{
  "n_kv_head": 1,
  "head_dim": 64,
  "norm_eps": 1e-06,
  "rope_base": 4210.0,
  "qk_norm": false,
  "attn_scale": 0.125,
  "bias": "none",
  "init_std_qkv": 0.0264,
  "init_std_up": 0.0264,
  "beta1": 0.9,
  "schedule": "wsd",
  "batch_tokens": 16384,
  "seq_len": 1024,
  "train_tokens": 202100000
}
MLP neurons of a small language model. Each row is named by its layer, matrix (down: output weights) and neuron, and shows model dimensions 128-223. Each number is 500 + 50 x the weight over its row's rms, rounded and kept within 0 to 999. Numbers have three digits each. A neuron's up and down rows have the sign that makes its largest values positive.
A block is one neuron, or neurons of one layer that tend to fire together. Before each block is what it responds to, as a language model described it from the Wikipedia text at the highest values.

Responds to: Mid-word continuation pieces. Fires on word pieces and digits that continue a word or number already begun, such as pro-sp-ects, Bio-S-hock, sub-s-et, 2-0-21, and cells in Wikipedia sports tables.
L5.down234:501509468490510498564519540528434511570484542369606538408496559507510540572528516525491468540480516519503498491520542463509531426480451479445494425469547488431549513589532481434473374481492485626518457586551540449445489478526484536466411607461546477463506523515412464586512535434488537468
L5.down235:515500548478570409530432530411568498522511484519467487469559477436507545476480581597462484506507563545513583471473445484440419480505381419357579478455558478479439454436475531520508542464550499482479524514525450537458475462454544543467532529544563571561477466502479442471516474454445493464
L5.down339:534418517500490474535468640575516544430490468438591591490454561584551572507471549561565642459559547536463455534455500470493417540560476569548477440459537451516597449495544513448471427566547479447547542470533494479535563515461531447467467375619544441525561456474471547557444552436466517646
L5.down343:509517557451554491422540579442596569435537455401561492443565563443492495468539460427503498579581550470488580519493449539518476480441520470440515500485542582481457422482513466511381468552507556526468597460506486493470601502544502423416516440470512456494534441519439562546493535472504423436
L5.down389:487536514450499441530491522525553480381584502452528578417522588497514535494479505591546447453442499451470528509529523545459497455554472462465550450515533512425540446543612519450487519472419508524558473498639471492593412585462581602502479485528468405545459495566567545504505504489529557514
L5.down447:537535479522607381497485481535534477545451438492518618510502522494580457535534501515464518494480483535523529497500519511438519560391462625519447487524541547481548480494576652519528465585468582511463492471391430479518514591462428419449533462400477509480531450550476458466478531437511553595
L5.down540:485492487505505370524520455506557455504592415488584546555444452408480577601552482487444493511551586554479456516568477516463453491515416549513511544510470582504433566416492450468525555540439536398470545491524538545449487495595386543456572522510482501460443571513562509447545579479489460429
L5.down577:465602536451526540523578536473477528572642409451573541497554572497597523433462599553446487557553443519513541519569558424539570612548425428511511440474540472540518450508543512517555508497472580467488539451563450517522554478445597394521512454516529460496598456540415554497565525375507584508

Responds to: Space inside noun compounds. The space between a modifier noun and its head noun, e.g. memory usage, food sales, yellow card, hip hop, or before a number (Night 1).
L5.down141:511549514513485529551428575568503477433606479510522495445504500503565537421509589486482600447505460453466492587524499550490434353508403539455465532513578527520533527544546564533539491532554512565547468524488551576593559543402548371574405482512446441443427506495473572576397568493513545528
L5.down220:536510536399570461522566497533564488454449550483444462393548483517425506498609531514516561464539561491523518508477490462561499561550473488557538527575436416471512510489582445496443488397436456475470546495408558413484536565512418488468475477546487487517503511511501483423574514450564437440
L5.down284:548449495512463427489489494527387542429610562497531522458461466488565523492549484467548520507565490431576538514473498503517472478490485510436589528486431528538537461527564419477396426417412436506505552392475527406510429493449438598604478567530422480485512512403470446518534468390612461447
L5.down455:535509563492505490465496576495518627447467439525507563455497596566503530482470506446482479478476564502560554592541491492557536543577533558434470505444584517466596469518513574532437419499484645493515501579556506494478482505522482525509438549494483446399469496387310496525500509491421438468
L5.down488:412437546442478499528602576375524612550466538465456479469537484423451452535445546416585524597461499509445584420545500523533585447477368496518480555528539582509493594443545482496531470489465517470492508498538515418506446424529493526431468538514499543469576474541470471447443510438445568569
L5.down611:525446513429476498520451492452616522403474448384582479554534512506445471466502435451438585536494500479460583499582390519523463440454365472577532552446582534549540492499553534503459466559532527498476546556446511408488529491465530495517520471553518512439550477509451477453466590401435450524
L5.down668:498540541437502594463440518504466547523480486507539503549569463515514552467569592499565457483536594535679552525448416490520480446594483539409594485504522566407494575482430515543439478501467491558369626434543533548513496483452498515544515518524529453518524524498519463454519566490527515492
L5.down700:551503484566494496604500500476541537554474470449582437491496521589478576563475453571618531482523483442409573376487550517545425439472541495519561522488548591507507511550480530511484509501522533513585469538468573482524488440509471455496476439432599482521617552486539518414490535533504587527

Responds to: Split "th" and heading markers. Fires on a separate "th" word piece starting or inside words (thrilling, thousands, Methodology) and on closing == or === of section headings.
L4.down120:435455488564413572507549487511471530538483426539518510625474452487519557494474462411450462412556515539510453503462498512521504417433492520466581486496537485430388430516531561473503460629547463428479433588447474501578542604481522487512535460550434446515505606550482426575504455568510527458
L4.down224:507412494564393591472608459474457545500504433470428676550525441489521495485490499458562528534489417559517539497500479531496549571515460547478499523423485516530467570572451477484523450549489603437523499522501459511477466528550502468499451665601533516515461592535468427505530536452535445471
L4.down339:472586405528504579483496476503491575479570494476529541578526475601548514484539486509552544527523416545611436360417510519453483600508427495530476608441433544501500447575574540571517581551483520498488579519466471506565535433507494490566465462595441415499517553632562441526549475551534511495
L4.down361:494466499499514596449539496519507551470494551526524641448555474484400438460449460564513520517522552492517539517440520586575564495491423434548541499456543475462501489654479483495457549526495564442496585542594431472558553461492554488493514527512518484477518466554438492480501554580481462517

Responds to: Compass-direction word starts. First token of multi-part names and words, mostly compass words (North, South, north) in place names, plus single-letter column headers (L, W, R) in sports tables.
L4.down36:513454567480464472561554487518507470514518427413509529450516371476498594412473459528494522453508413418519517470465409526545536562519501441462517464458447555534508453532517539575440494478469445445549461503463488503446487572451403574494522445573509522527509427509431541580561443490505535509
L4.down190:475435497490507428451548496542575501528478495364506459513410458429531527576591527427466452472383509574451506435427566483538583546487462430471511486426479487543479625457485490530435524486521512448537437453541461503436441524587532484425481477492436545551558552501518577495518501489445412522
L4.down398:492457490515524495504497427484595517531418470446555504556456504466464494558616503439416407556418461529424517463468489445467557511477463424481550503392455531579489582456491540586540536522499412440476463406542490456451487512578471519431491437410539586540516489526522561442474517523463439512
L4.down483:476521512400466473562440488548491482524485494502528528461439450408579525502509501405493563426532441510417416444477463482540521497518529461371538578447502495523468531519514486566435442544475463481429507498493584568485398442487555528444525544557481490574401569425569536494450428434463532487

Responds to: Article-start and year digits. Fires on the "=" that opens a new article title after a blank line (= HMS Howe, = Sea Pearl 21), and on the second digit of years like 2021.
L3.down547:526459590523543547463486436548501647439386574560529678543419484458456584513473421519551456504481511559431481508439525496518473521569455512488504490492550456600594590554425470475478483584530514538497587509491556427489484457434507450465523469467487512509473505435440451495495486435485489457
L3.down595:554508586509555518529458513547568584527423537538447586553436421493459523551514492502498458526450503521418476501537533452555460494618420479474492530538555457512546535511499439558514486446473538494481520448559493393484537484512478448452482532488558501492458588360454477483425456464506509471

Responds to: Table header separators. Pipes, blank cells and column names in markdown table header rows, such as | Pts |, | Length |, and blank Premier League columns; weaker on word-piece endings of foreign names.
L5.down52:478551454462481490492423504523471467460555489429570437608490477530553524544442550532459565482426536503546524505531569472493434533585493512487553486578702501514560423405519555500456496547450584516464415468522378535434488504415519515465394481560571498442516529456501543514460574487482491538
L5.down57:497515580576581546411585533435540504524576476448500507481531437490524463498518496509543415520552604413508555529543465419533529572566487540489471501506549538512454477546508560556465453437413524538514511525510474519475555603483580542538537564481545520570401527469498423475571540581559465443
L5.down86:454485426472456527438483518508509465503462448459562410582546443534436472548471499590609449514477532528535468530479517520519567593569487482479486459568556519556500544357463477475455504481535538478528500485493566483524462531497489486366492354481515527465528556469478527383544578427367433585
L5.down245:466541412500455453562520525577543493508549519510592496519566507481576547573588534535473455534520496401514446572553489411457498535470462466493459561471600442522483532462532638545481502547500634558504515526465434462463426562489573513462372456483521414528476469511549584537502622476463502557
L5.down424:491523457490509460553558578499474508455505529463569492481575396584525491455579501479562588497500460474495486579445516422453542510583512469424439505526625563574569450458490515467527432501490514463474487541462452531473450502566523473493512478407445397424466507534547581553441564457459435485
L5.down552:408491480451455506564418554497522506553530459423590496465547482533555482462481530483570591426494449523446552557451587388478503512553492556437497511569604478510479419524525588557423354497525560575487552537506498386475500519442537493498545503583574439507540551559542508564509568437469543559
L5.down621:510515443467440527507461557576428520458525465405580596555483525523511513434546544484504411540455499492548403643558486418534538530520463564538489510461621501469505482587492625547452519481548579460427509514531473554464494518461556524480497492502448498498548460470554580524558651484447501480
L5.down679:479480473568505433558548444458408500455517432505517463500431468525468547576470470476479522469427504469480487564471485571485481546616504494472472482531532453594553471464622515527468462464501560482513440569472558505486494489442594430577465505532523407483483507492485602563454573508515437455

Responds to: Structured-entry separators. Tokens just before a value in list- or table-like entries, such as colons after team or year labels, "as" in cast lists, "density" in census text.
L3.down334:453539495504455480484510488535494460422486582464489624546527546496485527487463580459419327504452485507349470455479440499477503528472453458604493462554451468467532528549492458467587507414497464477560468435503463505497494494513529509545496496480483556538531504509533489533504593584563499517
L3.down642:526509392535446526492484509566512593443486510448437425530436446502398457521473471526492434542506514430473475551590542577530546547476477446411455514482576487469477569537478509497499440579484594481506491525501494502487451504525518493562460489492653518522394461497553568574492507529510524502

Responds to: Range dashes and ordinals. Mostly en dashes or hyphens between numbers in year ranges, ISBNs and addresses (1877–1957, 253-259), plus ordinals like first, second, eleventh.
L3.down36:505578469445437529464456510518455563515416441602526578489528467522533437502539564424497380503533503508477376453554519544458409436495542512529525606513527444473578573475426511446516424490391525521432490564514549448483504531397388512486454478585445495511532490532474549624553512592440528531
L3.down511:509497498508485526468477577537523568505410465515510553570470409460455513565496527460610561523499523456373554468432553613507470560461437489510501422474484567519497542554526506501497497512515489526522469480505559471586473578504434389592520461482532513413583551490546407405560449528509425533

Responds to: Name-opening word pieces. First word pieces of personal and place names, especially El and Al (El Salvador, Elton, Aleksander), mostly in sports results tables and lists; occasionally digits in years or table separators.
L3.down97:491589511558503551437495551444583516431447525496538485448413485502470409504511562451577467592490570504537489423473616513495513521484413505377560542488542464445440520478474487456466502561480434488578415567512509494565483458479494523392499522395469571541504473611450508461546557521485478454
L3.down212:427560579519585315413498464508542492508580465460538589502443544533567578512480483528557490483504434410508493564478502581497471573476459435503560475470483527506497493604527493493440523470488443531491546514461565560472497486515547549454485525471492526463583485513563511487445524498452490505

Responds to: Ordinal and position words. Ordinal suffixes after digits (2nd, 3rd, 18th) and position words like second, first, left, right, next, Grand, mostly in tables of places, rounds and centuries.
L4.down240:464514484415507485544576584447374530566481478498500540554454442609490583544519494512451477570442429540487553530550488415493492507473457511419446521493487567490500480526521523451447483508451517580519444477366532555516485494484592442535475520521482411522580590506514448529519518551513511442
L4.down263:446530440499448499490522542475532554549449450510482591543533510463455483527463492479489481556565489531424506423492484451441563488402477511490486481413516538607470513556574502497496539606539481509497434520405575480532433529456444558474536464492561393523532533511515495484437470561496572476
L4.down315:485490370589533544426578448522489459587475439482504544507434550456406557498438537461493481509541559466453489473416460449469565467483446449423504528501427549504476459479602447541478506524507565490514499553515486541413560468590449479507451521511520486471575597484560521461421510501486488422
L4.down574:521471498511495464507475564554660489534495425539580538444512468502479487558454437426474518430494481540513445537620443515412490474536521434552489457403577525525491417459526426567521433474482511555402500561498532470444462588503567460526461485440510451483502558454556532539548474599457524469

Responds to: Markdown table cell separators. Pipe separators in Wikipedia markdown tables, mostly in header rows, typically the closing pipe before the row ends or a final column such as Record or Total; also the ---|--- divider row.
L4.down322:542506534535332505526517589485518538467532414474471680517492438519482483555525499437585342465471508409593473518567523491455463515449547515484518470488510456545488499694420494493518525524553508585432512436503581468535491467524475493536489492515518363439468542394485530529485396492542501385
L4.down349:592544485514451501548469531556533452432601504531497509480410548478576514520524490477578566561426579530405545469498540501476414471520552453541510505480530453571408620472510514552584417539457544393472447519549443558494422485477502438423463546515536463475464421382452475523483500582474470518
L4.down545:610475509562510606529510565415492535471512525598492570495460481502375440515517509512613554514606574521510506428542526484438512479523489507523566537533514459385470529571451510560561429498532468523414492554532570524546427515482547453508524452471489501518468452511525403489416458530476484515
L4.down697:519575539486455450429534448507586466410533551477538413526454492486457474615459539437446599511465566469489562560409505449567440472490463447469430424545483474501568495494589600465470457458519602484434527466504481468526525514477518442502525452498533452543525509440487474516553532556508477479

Responds to: Mid-word continuation pieces. Interior word-piece fragments of longer words and names, and hyphens joining compounds, e.g. orth|o|dontist, Ath|le|tics, Mid|lo|thian, easy-go-ing.
L5.down114:477539599476481487487556579482513502478473469472482466578480536539453616477618584509490486472487610503473423571475507496478490511500476463519456499468504519511544425528564567447504548510397477470445459448576454540505600405584427424494498549505466428491485500576460448461476507578542472487
L5.down161:570562573466552580467448564521463475534554453485496572534587491582587366441468487542514517470539571525522499483497589563543508481406636540573500500525477427581570436525538596404544584448450524542486445453542582590503439494504364510478507484532454513479485497488534488405448556512464569620
L5.down282:566492463520455557563466451512444548467568457485488512452528590533543452406441444539469494522561548508519412511452458506648412532540441530585567630550471482500462466505497499536497627511497580469450518506417493465545465520434512505447526532562436556517531441439456480419486503566557473401
L5.down319:501523598525371454400489515573494489619583560531513482547571451449497523562462539525555573515503464544524524519506460552498419510543474512570426439421443565480518418435504404562477545467473541449388388441447433504501565567538482481488585605594591490497531440509576410444490401442424444449
L5.down326:489536471543427421491435507482421501507479539462587474448451503494552539520619492470564577481590563453596586525505492472408555535497439612529522527514547532559503442483518504495483458525595479470520576472487470446589515459475522579494426495562518591617611565522533659474463553504533504438
L5.down380:448427438569416362449536476506543500401441579472484447496441472488468536443512543507515546438479486481477502502528455438558509477566512598451435560507486508416498437369502449442375458428445528411481523499492522474559429474547540538576489540502470495523566526565541472474525522471543548461
L5.down518:565517480505549468551514545506505446517420522549507569499476506525485534543472445485458499503578449479429450525558506476493545516482545483520511511522525529520499489630519498503509467496501501602529516449529537569478550587467535468512472464494539484525578555585495556485496593467506526555
L5.down685:596411497376479539478440463587526500495485540431522558515517526460491483513509503413420435519467511467591471457478422522526414495534483432527514474538530534511499468577508589493452418513484547508550523523545480453383527434610483517475511464407489456488442453575381474425499473358481497501

Responds to: Relative pronouns after nouns. Relative pronouns (who, which, that) opening a clause right after a noun phrase, often after a comma, such as "Marine,' who'" and "archives' that'"; weaker on his, she, because.
L4.down284:413484500482496459514479499489508567495495481527473516584530493588556455529514412494493500476500461550439523511469424443551527464527578577561526453487493460494534485464525442593526596524467499431591455480564429508524502517410507374521584555414539455561557569564501500540476552447443493586
L4.down303:518517519465485420500506539465568602453513494492489387476533529456446469516502540556416524467480450564462419448581447451473506521396451539497565451506459539496538550533470496434501547487482531438404485448588503412515491555447535521480482536579540595470511574475575437533453546442454546518
L4.down532:484450500474493483489437456509559573569441525469519575516454472569471500472543436488425413500507507605478481604510466459507462491643515492592497505537468488577547474495483424514537505446473472559585547486531423515478441476503512446400528446537532513512506532576477469517541454469475486539
L4.down663:483533497520588497556480533450511515492528471491446452573483508454579418555496544447572430516457477538584472514524417529497539502528516515543564498499535510535505440435500500470437476353546469406451544471602540523458427489482519498457557485497511516434583585510457455539514458454464466622

Responds to: Mid-word subword fragments. Word-internal fragments in the middle of longer words, especially the g in tragic, strategic, navigation, plus ment, tur, iv.
L3.down132:546553529593523458451527474521450492422608450534521477453505471463595512517477471430551557473501520419543475540501528556521503502594454513488508427487566423522493497503537488425487529420523657511445553520548581520484599408467573546560544573534583512459421545522455476499482484524570503563
L3.down618:474489479476615494487433496442487554461527532446555586471472446440460496435567513589456545455522518601487482448474471584453435573545439497547588503508509526592546535652455464592575481520415569577495571579439478498576511503523467536472470449561498548514433559537497477556438488443536505559

Responds to: End-of-row table pipes. Mainly the closing pipe after the last number in rows of wikitext sports stats tables (…| 0 |, 543 |), plus header cells like Location and semicolons in year lists.
L4.down211:507496498507485484495432500500494527461667411374468444479541417441422570426492512507484486458532417463556515476415512487506392436508596389497579502440548448506560594595547505440527521515594489498377559452524520539519518507516479442449487492494588442491506548534509454493477407504492561508
L4.down327:568512516500522542614443550420511573498508428526525470518591391442419570546494522521547465475455443488533552471545497427540439488530532459491550539488496515551571497482470580603496511492528501552416521572450506534523510564441511502487464378538451474454560489478547463583526501490467472541
L4.down683:431482467481546504482602515542546477471548434523549418471513477445529445351522537483467531469555456484520462530458592488475505511549449516496500499518515605524412540555541455423475464518514494441529506578441660453429503464524575455523440558537542353472464486506604473430496475536501507345
L4.down699:553527490549474432513398478529508512516503520526452583446547441541550554573432474536384498527498430497484523446428547574428534543545489439553517454520533517522509500589452517492538533457581520528526473449454615500482389599495552541510380514563501462517470486549592543515472448477535481518

Responds to: Word-initial consonant fragments. Word-start capitalized "Dr" (Doctor, Drive, Drug, Drury), plus mid-word consonant pieces like r, g, d in rare names (Irfanaluthfi, Obregón).
L4.down65:473486386443559514557415500579535533566506478514539579496508483512507529448499486430433529435538531532449512532575512511540565474539549423446458488472531472567562514550496486442456575499538495589468509585530553469469469469526524524497527492557459535502450482476516503515463544473453616484
L4.down134:511493558497408530482563508551505478526501482532465463474583420500522463481475542439538455502492464564511588475464631586467480487521493571531468530522432539539448519366578509468442514396506536605499492456447576576482603536457502500379478529518501483589505539428550443530447552529453489626
L4.down253:517509467533431457413491538502598450429487475478504546487583521498440529499473477489521393576513531533514524573520446490502495445491466432518437421457501456490491575506485523473537483482548491562484438445496434465386571514555475526536412518521549515494512458428460492420472530445529474417
L4.down256:512490496514448541601502464564581515514450534488543547531444481454435474594487469494471482511587378398447598492478554469466438514552572390543482540491527553442555464475539446458507454449477535523503534512526538507513544559513378458531426438482562534536582533476390561596470460504492479479

Responds to: Anaphoric "the" nouns. Generic nouns after "the" that refer back to the article's subject, such as genus, club, film, island, village; also some mid-sentence commas.
L4.down162:491455634539514598502525518494576466568474493469535580532533557477446461530517502501631480487528510532490518488416548455438494464456548485622587594455576527539502527525515495460477422518463432480498546420521579467554521449506422536449521431536518553440549511468539466483511408530583516501
L4.down362:450513498478531428507491464485589403487450452453465429530510520519553526431517492484453469523497523460510479544490539485493552560501573466454579487579495514541364501489417584473433491555485548512623510515491444449392535495470496504532481462530563480471581437529542575431513535583452502483
L4.down450:459466531496464432430488433521435504487500486524486608516502510475451423518479511459583602423498485473568479564514454557528475459470592442442575483450450509546433519589515545465445431500543559513515548467559497464492443510556460478499465542436554599434493513482497493535499438419497555529
L4.down579:492514526481384455457500456500556458507438474369502563519537457546537447544573409485445432578456504508499442538535488529409472556546568528487510544524458593536438481590504492471451436548524479471508578445490495529494455554445445522487510484423469486433466548544470506438574476617488488560

Responds to: Article-topic back-reference. Pronoun it or a generic noun after the naming the article's main subject again, e.g. the town, the city, the genus, the company.
L3.down520:459495389502529476375563525467510467522550510473485580546548471538557509518475442522527415476501507501528439551534487493524428548519499560428443510515568506451605437514514448499526569559460441440576550471593515440409399452429492530490437492441554433454503527464519523509466482496518448445
L3.down603:454468489473461511426529492547509459425585533547647550490529545476524496506508432485438462529579490484510478504519511560519465538573532525530440535479464517543518556483507504465534424472442574439601458499591515501557461463422601521465543476538537432472484488598422569473526543520459433521

Responds to: Article-subject category nouns. Generic nouns naming an article's subject, right after "The" that starts a new paragraph or a section heading: "The film", "The album", "Early life".
L5.down90:489490447533509423537516537494489564494477443506517482542565469463507536485477542433407416472410570402484549488525467520512465431489494434418475517467452508523438479500574460492487565549477496469470554460591507422349430460545486521512539511478453533456497533512589442435469448460567487438
L5.down201:515445490454434478442527518432507472555578474481482490443484470509507550512591524428504571479541507503482455508531490387457469453510472521457521500489555515467561467433465550522544361449536492544495539514477466559464569455501589425477535450413524536555467516544407456560502479443527474442
L5.down253:478477416461538448475495530430502528548490490515588428566519444562569509538407494598420518472453542523490524511514561389477480572498552424374494607526499539504429543454439490475501477509466453454498456490514434494469462493497568473447536562575561487461533485465534484480494556586484470574
L5.down290:506565433477528385473550480525493530553617486537553361557471502498582530566504500441514505528470526501578496535473503462419431479472449470420476431503560525507605455347493539518504522507500436609580510467468473464446557547462431501472425501532571465456449519549519477526549499485495473544
L5.down297:452475455470584470414500452502528568475563471498507565439558561555475454461542549594428338488504640440617543543522499458560566573548454557512580394430490426489596546456421536509475503483527544555488596478512466471532464492418412491515414446493433618485541540533552527515507478543490499473
L5.down516:441571535456474459474519540568508499592545456513542586537464467616558581551468562545467432469516569519511483506451540491538499507577634641523370508552516528501488464448513466430542528497462445542504464552552455551491526513499454447463488472541506454471415483507446465404553533542539462547
L5.down582:542444498509472527459529490519555529501501455459475494454492470640514552470521480522425539509508505435532498467497511453552454462536497443417432499464499506467525542509434549557575504514372500485524528525509533480514430508471456486531505559538394473467558464586464542479537533498382487522
L5.down608:497464548471480479488490655496425487568631459466612460511591510463592483528489496471537478562558442444492459542503584470496393499474512453540557478415582502502564463479515465466491387440517520602450498427518566444469485541521552440502465537548542465489578446565552530485572552442524490515

Responds to: Second piece of split words. Word-piece continuations right after a short opening fragment, such as mo-tion, ci-vic, li-me, reci-pe; also blank cells in wiki tables and final year digits.
L5.down64:495506475485454535487515433518477595410507470456544479574471497462522493450520558474506499447513545492557541537516426590463551488513427470483497452495514441450432485442491483519420433558480534546474557464468552456534464408587538505499535487533476488494512527494395488575411525466463556437
L5.down148:491564405539481528418495513448478437539434528441640574474472459533426447487491479534536602418450536466564477466491530509518466530529458533511456498566665581553544475520502474483491467449485531439506468535587447475458377500538435431500462512500560548484558557521430562555488577506552518545
L5.down199:514505499495546570466503525534395482541496486393571475546412435550536474489454546490517440472587515537493469628454454466550522485532495517567454519452527499501522516547493591428504378512476571538542597464542513494536493487548456489453476491471523442468496461558507511516483540424571510498
L5.down205:561457537524570560499501533440499488450484465475458541471505472545442372444509456491479502517518518515532462470509653554423501464585645529456511495559534482492481474559489488464461518424416447514533474504605522552473486558470480465543531475434540521522501496436423581515469439563428495573
L5.down214:540441579533473487529525499429557519491450499538471489463500487508463474411471444524378521469529444464478499490528546512531441460541490520601446421478481577538495549473476582454475538477555603487522434566471543530497577511492544597490554501518469517482522443422455505513554464501448486423
L5.down365:470556473520468474490558486481541576491474530459487457545489529452485497472591449628534478466444487536462533539568531492512530484526390512536482519434566446433492503471624597512546514484573499514502526517592427457475590483519558501506545552460511538524459579554478570546495588488458520489
L5.down414:518570474567526450513596502435524448480565451498446588588543471507531454467516516517522386608539474516598585541547579481495455531502492481518569559538504532535503444513491484492439488455535463538441509516434430540501510582521553493538432384481512461509549559515419468574476556507554498478
L5.down554:494451481411555669505524604597511415493386473477543483505459465532550416463480533503540510436529514515505446572485483466426510488464580677453494457521578486514540486602555545527490540389425464523521423523507519534488513487521514450404596501487509454494500409499542459551503558505461479570

Responds to: Mid-word "o" fragments. The letter piece "o" split inside names and rare words, as in Cal-o-undra, Timiș-o-ara, her-o-ism; occasionally closing brackets, braces or quotes.
L3.down33:482477436581437409491445464478492513500546464455510518476533517447476467525432550458466468522553460506582485507508520542512529462503577498417518444541492552493438484580549543509512566551517535531502621537444524450495538477507480511520433528564572423392458441505512491577456439566483555424
L3.down312:500507531549473513463418532521492553477535400470468542431511538540372525484525516468480439528492568482538484536483576473458582519473532469413440402541555492517431503580473551616436481568494542534582567534478505432517515412500500553523467530476526479415520397459384432489511473538409519478

Responds to: Place-name beginnings. First token of geographic names, often after in/of/at, like South (Africa, Asia), New (Jersey, York), Los, San, and United States.
L5.down1:525465482449412525547563478555584446574505410525548524545533498474425471601530538447495441492484438486492536497532504532414550427514449473542531591516480494469508495524521459517502504553483543590537407520510478472432426560484525485497573460540511440509481521395500401485431509443424462509
L5.down37:505489547452517539451504550410502509551564518441548544522510544511588539465480558546551531522597475532376457559551453375407509480512521539569541500467432521456592488480512488495465485441444508549428496481500506561554531464452579490405493469535459428466491510526510510501528612500518501508
L5.down174:413495442553553622475547488535464452519441557506510486515436513555487468439540511531524536518435579465462499523471476612401567436526510542489459529501458458575442496498422463454483505469451517481472434545406471469438407558477503557537588497459525555508461555435466430450515479465454450464
L5.down184:402347579536510530436471517452468488519387465394469492525485546494454441530457440469473398537451515493602481554511465494475530452432473507432537445447543512548476489556413468503570424474513559599520513547552557511467496364557474460472563494494433566531510508570390428546493530441478515494
L5.down482:510405525542512503604485457428513521552504492500382453467413431481412490481496480514517507514557522527488460476449420462563543556560456540466591480484470426549532593481542479503532618423512406439533456417376471445494503454483516592501519508539494575489473507493517523514468468491513462479
L5.down512:474534450504487385426568563483525423516487505458438438500529560456536578534535469496589488426496565602509570504566519563501558492545484495421552428499451416585506493458499472501464415452418520517488494452529539531478611470550536447489564555545530427467537508469446552569522456492512495462
L5.down562:521521494534506381485451539418543451498476452453541609570542489523532520477530553468510483497454513620516455549520527381507533476522520426531569515454616442427499383442475588540487452574459509543480543490519531442469508528429466431478423485486418480476481517575446533523538594383490502474
L5.down633:464361522636577513534541482493560515510460518529485563507553419449459481567564503499496577429509593417575569542544477544540591498525571472500495524469405549430444525634509475485503519465537566481387558499474475516371437511505440529531561517504470512488482484426502500434542479515529469465

Responds to: Name onsets and table pipes. Mostly pipe separators after numbers in Wikipedia stat tables (e.g. 11 | 12), plus opening word pieces of capitalized names (Ha-skell, El-vis, Mu-tu, Mo-dern) and 9 in 1990s years.
L4.down87:563508445577502535513510603553636429554528440536511617464511560461502476465383542478479490508463464455512519606561522525508430518491582563514567459494502504529483540513513515465515562486498559521484438507452506425566452442515513451546473521611563431389558538440477501542484457502501486483
L4.down401:534584405452544465438496396449603428514477533430551471538536506646580520546487540539525406562471493470484531591502471473423486461505463530530462420496494467541442510511549473470461507447527568511479532543510504507451525438548581492541461537504614478501522446570443551441526485499588578522
L4.down463:482515446488504495464545518403517498536459494487518521570414471505514514506491448466561501595569523477622501512496489499447444443451499534596529416520511528551515486522462554462507478491489494494411490520493503455433570515577541502542551532438489552550480532579452406468424461501583505524
L4.down577:482480410509512586482485572518617467498367538453554607595534526425491456527503451473434461546507502515481542540515470482452431527472484442504514512459533579510494518530510477493462532496519519471543463418485477429411492478462504441398538506558585531519484565537493510476510543519571566417

Responds to: Clause-initial subject words. Subject pronouns and determiners opening a new sentence or clause, usually right after a period or "that", such as It, This, he.
L5.down25:540440376459428483516529492533514522591491503418491588456485517504543483563529457434499436470475515587454474599419524540458544521542605421492576524488519474512505456607525500443547558468496450532579547480528544484475482477543515441480593519414528531549463587514529530478506496491449496593
L5.down79:557499544471529531493475516483542480575417501507514603418567479475468513527511459499458445518526500462520504502491522474535411539503532579482550546552470607462493508532495538434587494515500477448496437477568431498449513462483594485546559490436497521526506538541462456469485471483445495535
L5.down98:569434531430443583552443500559576468561508535512514546453556479525533586482386446524547596558528568470522544511434448500507498535474501521556508491501426541559489486450531446624435516503496438517517376443402537535516561505553471486531516478538514552484422492391466571451521473491501471481
L5.down118:466460502514506414545412551502588493489497492529496591453444530541538562620518483420442528484512502518394496475460527545505477496510506481504551527529518531495544493535551473482527598470478533449569460441632519497447498468446505482464518540499560524494485582489565450506452476579513513525
L5.down215:557388490475423583601473460414542461531446504504479541488498553443560447493486500486535583474540446469387544500395504589486577458508556470447543555469448471544449512531457446459530437497512423526476497542447535406413601534522509569503514443442568430451483550512556525508498428510500405456
L5.down252:538530403568565432484467461680473395513439542579500616458596458478452537457450432541482443469541439519452504504439510563560436475661426478575442514505542488490553484526453431505565511479501566518578498530432392465575524472519486438556487433511531506515465487447528430527504508516607506516
L5.down491:569467527473537460535522518397479565485397522496548449589563596537508453505466526468516498521518599483452559507492485502495564524521487508417513490465522415524467421396440597539529423492579461435516499489515431454535559539528447504394551469413480509579430526476486504430438477442502419521
L5.down524:452487488500504534489517502416544507512495474451469507501553478403507536477553464594514460543456531613529609492507465481598536477553533492431530437468472411469477510499484592515454476408534502481503487538443476423451546607490545516538538468518468539613503510581449465512507405462433518524